Weights of a small GPT-style language model, trained from scratch on English Wikipedia.
Size: MLP 640 ReLU, vocabulary 8192.
MLP neurons of a small language model. Each row is named by its layer, matrix (up: input weights; down: output weights) and neuron, and shows model dimensions 48-143. Each number is 128 + 24 x the weight over its row's rms, rounded and kept within 0 to 255. Numbers have three digits each.
After each neuron's rows, "fires on" lists the tokens most often at its 100 highest values on Wikipedia text that the model never trained on. A number after a token or word is its count.

L10.up245:134114129088112131111145137147114163182116144130105170129135131123154112094153131108129125158115076118119137135141125121162154126114103114093113130142131174144117137148153104112087064163095145093103144113148134182135146113107173148126129083163129105143145148117115072138130156081127119161
L10.down245:113116153155084137137156125106109158137173110097144111108140088153144121140132099146113123086126122115119142134158123147135109093142113177106130088155117139174147132159104151124184126111094106102114167148178117153110135109089156166117151091158148123132144106137127096131137121124137083115
fires on: " R" 22, "l" 9, "-w" 6, "ic" 5, "ph" 5, "-l" 5

L7.up624:137129165125088125169107159145115113157107119141121153153141133129118109154176170097134164078122143124144162154142140166108145100129085129126152169134126107092149103104130111123118130111144166110118120126104138101180086111128123115140144142155123120197130145106135096093124107112055124122
L7.down624:116132145123112142138088100132106146141148141119082161067114129141144124118166125117163095159171121181120135149091139128124126123110140108111149121100134121103131143137105122058190099143132146145111149151149150109159108116099111137189125177152128120141103178126070095122156171156124119136
fires on: "on" 17, " Mon" 12, " con" 11, "ex" 9, " ob" 5, "ot" 5

L7.up118:145124126116162114115127150103102174167099132114135153123151118129068070122128082128123122127074132149134130130146144148190130151117157158121140120141128132124112096151110094125144141149126126122152108141136131159126078127103119060126149170104121138087079152195153119159137123133176133115
L7.down118:114134129136113191099136130104129132105157091145195148126086092131121128092133102124161147122110158127077096177152085137134098117109125090115162091149097185109111130143082155122148125132131126123138114125106138118123167159099144150187097158095125137122122154111135150139149112127116138143
fires on: " for" 18, " pl" 15, " is" 11, " are" 7, " stat" 7, " be" 5

L4.up518:104134091170141142134138118089126172121081134159105149128173099110122102113129099147090085127082151098135121137138131156123113147139128129143143172177141135151161157071054134093115143148141119131120101150180134132130098135106123112118144162144119136101098142136151095114156146156156104114
L4.down518:138124181101136092129145139160119142101125107120169149122114119137133133144094133116143115098155155159111097139155154093119132161110150117109123115110130130107111089123140089114144120120103166136128148108074087190125126127124116159119162135145113127089165160086097109133189144153103125148
fires on: " was" 36, " were" 18, " is" 9, " led" 5, " are" 5, " =\n\n" 5

L8.up82:127103105101141166098103177088108145128143140178125142167107148145069130120119138104143110123114126141162172119110168114104134170122135116100135088100127129127153141129117130109133127142118137179145130132155093174110158096161133103130142134142086149072136092094139135100130115105123101137
L8.down82:123113117128136159130146147145146128158147117118116169165102145130151110146086137146119113060121127099120107130091087130110170142111127130139163105102162108092150090158122156114098107121128137124114122080114117133183090116108145117133115123138144131150163135138183117151151127137117118125
fires on: "n" 29, " |" 9, "at" 9, "l" 6, " (" 6, "c" 5

L4.up493:163136143110104150128142109103108144075104142138100146136129131107087164138166165109109176128142124139113114147094108128129144169124200124129137154111135159161129060109132125168108126134127120107119149118129142144118111092162133116090094114161145091112130155128104131126153162106129123150
L4.down493:144135169153106102135143143095088155156152118164101140060111161143100118141148144181125155116157123161084143125116131161131175124112137123162128144121107151119099107096098133105130094134115142134105159144132134103152131132106131140120117132104120116180133139130074129161130151143079149125
fires on: " August" 36, " Mon" 17, "iet" 9, " Year" 5, "on" 5, " Roman" 5

L8.up580:162140118112125147138119142107089175084121097123176131112111131173127109125147159134153145141147130127152150154109131121110150120133164111081136140133153127095167142103143124106112169126107149115123124164142174150128157091178117136123153118167118131113122141115143153092134167119104147139
L8.down580:120101105152155093110159151142148107108099152102120095129131144146142110154091140111112172113061103093168163141125176188142127153120131100163122118116129119165153138100129134152106106132140115104148131151114121147145095108135149083100139115137128144164144083117150134132103126110117116133
fires on: "d" 19, "c" 9, "l" 7, "ig" 6, "ter" 5, "it" 5

L2.up592:127164120117131133111103115128104161119132171089103112158100155138111119164163118108110121113118129156107131109122143107114128156165135102116143105149141137142102128103138130118101110120121147175151122158177129117152144112115114117164124160107144118104119103094084081180175123103159139144
L2.down592:067115141166108131121131148101126136149114147125100122142156145107111135175139113073129140109126122104080137117149145152125140126133113114126153112167120176113111106142114122119168158132095080128100171099105103122147085089144110128129125089099130123146138135065149131158134135117153136150
fires on: " =\n\n" 34, "==" 16, "×" 11, " s" 10, " at" 8, "===" 7

L2.up215:136157116096140109181110123136141126156096165144139141111122111131172125151113126129103146129147150099132131107116128106103091077116120135110139099139175110161144137094151109111125137137130105112132090135122138148151137098126098104127084056101135119184128118182116127133159194120135095167
L2.down215:115123110148141151113117113136116148105143119145141099153147114121136165153124146096170124106106112087144176127095129132089154163129125095181093085145162132078152147180107120145117101094112091164130088094120107171137149134140135116126129107138150111128112098110097152134141123112128113084
fires on: "W" 15, "ew" 12, "ow" 10, "old" 10, "aw" 6

L8.up88:073117145138144117113115113126124128141103131134134120132108144111152130122124140120149096152113135121138154151113171094109154091159128174119133125140133149098151128143065076154138143137138161156150071142152112149095121102095115110156124125141130134108126134077124136145084156147137149141
L8.down88:151127153113142147149116137124092089096117147138187152128126137123122123115123155136147113146096134116103092114130128111161148135158117119157143102140113150118145137160109156063113128122154136122133146112100083140129114152083064126155098129094111107152108166163130109132114109136154188125
fires on: " t" 28, "T" 10, "at" 7, "H" 5, " age" 5, " s" 4

L7.up150:133130112100146149058101164118097120124108128147133104154125145091143137128152119118151120124118109098123172134081094128144167127143135143124161118137132144139189125144158139100123187116140138117106130126163102163158121081136125137158153119156111123133124085092159136053143115105144132132
L7.down150:113138149136137162115090139135136130158113128116101131145133127095122122137131164108132162117128152125110098095140124165087128128147130136130115099146119154082177110127166158087105083186128118110140132163137132160093124129154163139157139142148094119111174151145082125117155113089121146087
fires on: "t" 24, "n" 17, "il" 8, "at" 6, " |" 5, "it" 4

L4.up78:141121139166117146116102138104139095083131111133117136146132112145125134124106144102115129121097122147111133149074095109123141107148146144072118127152168174109131117188136111127127144131064134126123132114102113143127119075105140113152100123169128139089141151114129138114093140072164149099
L4.down78:131092107180148153180112165134100118135092105162150108110141170084136144130149100079160092127125141123118159079110145137107124112186122149112139121153151121113134135160107157146153111109104135124091117120158126092090112177124115129106131155122111139124120180108145107080141138125146146124
fires on: " t" 46, " int" 17, "T" 11, "t" 10, " T" 10, "-t" 6